config.toml
num_hidden_layers = 16
num_key_value_heads = 2
head_dim = 128
positions = "learned"
tie_word_embeddings = true
init_std_qkv = 0.0197
max_seq_len = 128
MLP neurons of a small language model. Each row is named by its layer, matrix (down: output weights) and neuron, and shows model dimensions 32-127. Each number is 128 + 32 x the weight over its row's rms, rounded and kept within 0 to 255. Numbers have three digits each.
A block is one neuron, or neurons of one layer that tend to fire together. Before each block is what it responds to, as a language model described it from the Wikipedia text at the highest values.

Split adjective endings. Final word-piece completing an adjective or participle split into pieces before its noun, such as lar-ge, Span-ish, intoxic-ated; also "of" in "List of".
L13.down175:082117118139144136094136210117146141143127108127157166058166094083088145158095141084103151099138100125121109126081147102153103176097117121126070085137136164184151098118102163142127170159127124134100166124126191145144111161085133150075140202144103137163132139139135165115130104156144163079
L13.down216:136163157169154100155161118102133123144112123086116176133142110209122151108125120127089068177092117064132153148102128121103111081112124138166106080087156168114145131110080090083095182090149114079129180185150121153058097146152092128125113107148195194133168111085142132101120152100170114099
L13.down259:092120105127150194225113091148123138150186095026144031097166128079158145140160144126161133107104106150101154052124143080103096124150157088132171138075136101116130138091169121059132163135126104142158077091108112149099175130098150090081114071127097096131136150089186142097084138137065134133
L13.down302:105170062106165127112132150128157076099100145099125118146167106089112095145135156149140165157193078168148151107107112118148103150139128111130118141082103160124131097102094172139081097103166119133084135115150152139105069148056169096132100134145164107192080164177147184112113133191123098107
L13.down338:131155107165159164068090090109160086077095166100189138086123151138157174185116201124117071137173099139158134110110148104121107151089127150090121129076119113100140111174083144054115120139134109135158119164141183083089079158094093093119115125191114091164115177123115141137126130164120142129
L13.down600:148179156099120139178176187125160119176103127151037135084143134177059131094120130127084158142154091116119118141111146116100087100097183155161145093153120162123102105109098157108097167177140098165113100112107169116178097107142136081119126116113113084115121161136071169141114124154129128175
L13.down658:099200114101139123159197182163153176099157187103136116184124138105150069064181107127153100128128029148099125141093046141124113142110142111111178128106167141159174116104097148134127085108120074091124117158029135157059104148165135082126130145142056095088150090160102146115196114078137164111
L13.down878:101133157085105105161140098095160126110108120144153152154160208139052214087138186147129125133083066134125200158103163175118143119141109129144165126091181112109139129134153167094147111133184107166149111203115111103126106117095140125137127166122147150106111150114132125139117181144143054104

First-name endings before surnames. Final word-piece of a person's given name, just before the surname, in cast lists, tables and articles, e.g. Robert, Michael, Iain.
L13.down28:123199134130132147140135101093141149141165138242129081115133086118165115162164155108093143151112180128122155096209136097113098154138123083082099108138133187177166137098160128000140092069114134124113142131138149128111100105224101130081102090127102130138134148135156088105114093102155082088
L13.down300:049170151100113106070070122110149161133087173198081089142136144135151108122162131110088124114138163112130148141147123157130162119171150125110077104188185094103130147103122149165132076118096156077161091162130110088156163111129178122135178127118121094158154157172096137130093173108103077162
L13.down555:107126087147147092082137119104139120138141201180105119148099152172144111096128139138045074068158138157102093067095092116082161134116154102171118109153101108156126111116080135123139108126087154115146139094098080185135109054102196100156156128147115162143107151095144104087203164098090065128
L13.down563:120142107167124151128131124141121130152150143161078111133126160114124111181130130107164098153182128168128149133140131082116148120169102113120063074158105218171145167120100108201131058110192136106103184144119139179106085137142150081095144145087119106094134110073133120119130107111116178138
L13.down621:044162059114100189137154109161138073164120128142145115065136157127118104130110143119129108096139146089205144137153088155097078182100137122112103136159129161149070200164061129007146137109128144143093161115093122154130119176101207081119127088096132118204161125113106115053166143135126083110
L13.down653:084090125156110098168125128132132182105096154103124137096149151146076201115097136161118118158102124112139119148176141122080052134138129141126176128192104130128129094139095179065124109160100049114098147171079154071032107053156138090098140152107101160149157055140081178110117139063176211177
L13.down669:075159060152144157171166169110117115134107142128113128102161113199129129133077116134163092107121113140127109138131085168140143152132147110119092049157126157198112111075171166118130147172131169108069129130133136128137160149138112133031114095136108124100145182097130161141146075177078104205
L13.down690:082127068100182104052134116104106174128095074078164137124176152125143089151074119048126142162187099083176092135119123175092123147135075150115117141124113056085139150152164122127127073058170103128119172140143209071083088185125084116134153096139074095110130144159132179156103171107124106124

Adjective word-final pieces. Final subword piece that completes an adjective or quantity word split into fragments, e.g. signific-ant, sm-all, youn-g, n-ew, often before -er/-est/-ly.
L11.down159:120167121127153172090118076107120139114092097090115123117137148151081167138128107133139089137165081137199147136130136053156165117121083116143138098174094128147164136193140071161103138144152153194137165190067161133151191131138150093173125119138110127165131172147140152113154107116117148139
L11.down451:120203135106174110128130092118214124079073133059126122194090133157107088081143125151109158161090142141151163139093168080125161161169111091104160137122128168024130133095119100158150148066118113101154121143129151145152075177152134182144106091193104195104162105169122131099094120131116130113
L11.down491:165093183113127099135175097041112082127092129096091094199137075146104163144084198087129119132107154129138112217084107125055078121109152108125146149151146159137123162089137098115158136128093091122196075210153125175109140161088117150142110157100128103131103178124141095062080149113115131118
L11.down509:181191137120136125112123150115125116160098117066130172112103133116146182118097148125131098091112103125163129095083216158052095134166113094136189159137104134098096184225099162145074144102093114056153083077096071117146088134113136078165141090051103160137143103107098166136124112184199114121
L11.down829:114088107120125110107189175138181118175068138171089157124157090150145039114159117067155180127151136129155183087122162062131142165165099102113095158098157074167134161154134177163127122141101125122097092110141150110162093079124145095127155150119089167108096154135095137148129038067061132127
L11.down855:139125108092138146150179091164087091155167140116131138099150115123183093131093154081134134135175123125122120158098067113085131174143184049115099084082115107164102128107152178109149187109105128165141081145109145111168141159110075145097102114110204141155091097177130093171154097110136135127
L11.down947:214102096105200133083143135088141120143185180151149096049108156121105168170093075105117099186140107141084152091120162189123160146116082139088087126071141160131101132106161162059090128103087127157123129156118138088137115124095192103145146148118171105178122137130188150094113066113122118143
L11.down977:086161125168132147098144110122134175194111144102111154172149114068152066134133166073100121106094125149132186130172158101139128105176088062126126193115147127137137139135122116135138097117151115180090175172080123120151072121147088090126123114122112096200096165087124157053106146079169076128

Digits inside multi-digit numbers. Decimal points and middle digits partway through long numbers, such as the 9 in 1998, 27.3%, 104,689 in vote tables and climate figures.
L9.down424:147135136144129163196134139150157140129153163141144072130120133026152153191139099125139088086132136201101080162127111129104140129147156161130158176160113114132128113123191118131167098089095097189116146161128135152132129170130149104135171128148081127109127152107148148151104102194116123174

Person first-name pieces. Word pieces inside or ending a person's first name, just before the surname, in lists, tables and prose, e.g. S-us-an, Ad-am, Micha-el.
L11.down18:170117173110163127116130091171192094174089080146113121058114101126072101169130083165129094117239161093139119087127135095124085156101146138157086145151093184090118111082118167080197123066142129070120113119128087127093149119111158092132084155121092160217148125124091175104155105097140144166
L11.down167:085191108133120136164084119119130123055146107161074124145184158137108120130125150125127129103088142076117171129121142143096150120130152105133171116136096141096154137044165145143103132122128109152166094166123126078138107094122106176070037131146153099105168197095082131163157134103142111109
L11.down226:150159107115152175113184188122110113112160150180123143131127145134102118169147077134147089114130161135104143111106126105139132138168093151098073149160115138096149130132074183137113108168128137161139097068169095110091114158188160118143111194165138119146106128080120204130127101154036117105
L11.down521:159164143099142100106166133125066154137126119111118101102164120096162112198105145160149085059124123141126168114119158159091148088160137121204138062155134164137138084118131169133125120151113088106146150169120160014126092094078189155128147223183084135171133126160133110165133079154138086174
L11.down571:169158098106148096068167152135160121122149133174129064117144156118134153140086160140175077099100077188165102138142133172102169081163133098136157160145126106099117147090116110136101095134080059097094117083067133137194117099156142183153153115132162138133160122117094151093122091138189153125
L11.down646:169166145155115141114158072051148091218146140198088131119125177167078107099104100153152111121182137154110095074109123141087093159130088085148109127157083133137098131110121160063185085097149127086105185178150110156124104122083151093130130119168124166204130157144094141197184090098104121153
L11.down980:095154133103232150129118139115173108105165097125169103179202123109108123226094089150099141152120185094104101131073109106155163119151178092142117106196132157124143106121113096185149108118169110122080118142119123107142126113158121148178111145130144132083142160142168098132191129068107044038
L11.down1023:097129143111133155118179154121106155169130092114161151140126100130111085110139150161119154129144179165102201115133111142128130124133105105121161127185123131101100079090146112149139128154069128112154192095155166184140100148134070119000116167125110107159093187156140127164103163102117093172

First-name final pieces. The last word piece of a person's first name or initial, just before the surname, as in Micha-el, Joh-n, Geor-ge, or "R." before de Boer.
L9.down409:047153098111092202113139126125156112160108141165121130105137156146126164196128187107117111113087148125187118069148149116134153137125124111094117186063190159099136115134133110152192095130091141083097196081070146100181090096150131150182126118144186131119148076073132205146179150114152145128

Adjective-final word pieces. Last subword piece completing an adjective split into pieces, usually just before its noun: prosperou-s, centur-y, toughe-st, fir-st, sever-al.
L9.down428:152115105109041181141086126124148147126037072148127065160161086170147111171120171095094122175155135180132031150118105125084121151120115079132127136106141155123144124144111133129135102092104138157146122101099109076166181106097129025154183121146141123163103187113131094052110168119137099114

Year-number start tokens. The opening pieces of four-digit years, such as 19, 200, or the third digit, after in, a parenthesis or a comma in citations; also some commas before numbers.
L13.down13:111076123131117125131127153129106147154172138124166142086100159127142223114192120122102132099141126117104151125143176187173195102162151134137127122109176130136143176136047107207067164141114092131099124128155141124176092117107115139133163117107167076071153135130187155137096103141145149120
L13.down132:135058140122141118184164111100167156156177074160170182186077196092137078145084081088138159122106166113119097143081133164162110127133105122112195158144075101144091159092105137083140133119137119141111139159087130188082157162124116099181135099104155158129077126148171133100128066140116094154
L13.down370:144111082110148118115176084113138164114107178154193126121075140146094117194126146146141107170102067083081069101167144130127123134142138061128106163146082152134109100185135207115107067141133152173149144138160143150077128113109056154132107098093093132116170131133111117116094151145183110117
L13.down486:119144124142143180105129136113131112148140104112109094167151105117127178141150118141125085105153128171085153126135135176082140162137134162196195129111136142109159130060066130152159076127120127148081133101126102196125129100106153090151119106125170078157135204154175123095068145162113152152
L13.down501:149104169099099181097196091142136136156123142153152156085143107057062135161153149175100123118190095153118142192093124089143100132157120139129150113152159126132157129102089125151186158121159128108131154160173154090138146113102127117089126081132124191101084116172093115180156107141119112140
L13.down560:131110090141143208151103116143154152151123146189142142119152098119139135087111142126104067172086140125114178109166099144140177128171119163136132166139117121160150114122130137034156148147121097149099132111150159133103135136133190142163076175138150139110114106127086092118131134150141129126
L13.down699:188126135227154142073135158103167186126155090128138125078127186110110127141178079119102162097152082165068165107152116087151143145096118136156093140126080078114055146126158132121134126162123092179134160123146169117105140116181118145160201100121196122082129118099134136117146182088093164113
L13.down805:194153076125155168140113104132153091131202117122125113122145144108093098138133080115114111091141099153152130088121154121060056147106181162117166112119146111116151132148134070019186124119133132128140112135052070148118151131134157121203145103107141141171127139161152158163161121128143109113

Year number pieces. Fires on the leading and middle digit pieces of year numbers in running text, such as 18|6|0, 19|65, 201|2, especially after in or died; occasionally on decimal points in numeric tables.
L11.down105:063136079099156107116083180163170131122134106101169126172102152098150156183128174098159163073091182135142091175150141095176217116146171114155067097144169154164117058169105120178079170109133108114100065164152099105113171140139147129153130093125136190090146146164093210138117111149145171137
L11.down139:113158145191116117071162120099097104135112164128144071105091109188138098181159130134146172120107119063126124081177104144146132126120118110050121130110153094172092106114130121069110085127127131197165125168121184139123114112126089142102156144145084149112103164127107117183126098126134155101
L11.down369:113146180154128100138109159080190132096108165170145105230154147075143139072103078101098122120180154083119140154186164065134078146064177139134116122100168144096115159117138179073118103172128113207126148132147130126121041103174173168072190110155069156103134124137121152154167177066134154137
L11.down473:113135168128116133171184139143134104109101117176143136128083123115185124102141172094158115091106120127121233118128180141095132114142230061139113115119154063155073140125120151130114110184134119159132075183105149079137171135078186129091115072054147160110132120139074136062128129169143140200
L11.down535:143108099116162107088146098178101127134167154121119185161089148104116102141096118103161119122158118079122154103102084133093211124076147140151106144165113112170107123141106098133174093188123161067094141114126136079110092108115140119138134174193152129078170125138107174071134126136118096147
L11.down554:114143135080167106132142085076169115148118099125151119073083185112119122112121140088076096130122094111063112153144112055125082119146120110137156110128051126110081116119168115129105149180105167098072139126118127169130117120191145104096136181137099147118086176128116161133103124158089137175
L11.down608:141137096164149160107084137196121096128109125131129114109082163056147150211130123143171112081195173185089164132132095148140108124147143103112184155106091141118093179133082074014125158112087108108149143115129160082101079148082099072138140099113125175121137183163164138129143145193118137111
L11.down628:071116164179091114101186057123131119143179149168128137125168139104135110156092161104090181166126101168077170127138092159113106091133085129128127072146137087161125140149210157112177127138082114141073119134068147181133043152032117103134140169143153081148138134126077141111085141168163111068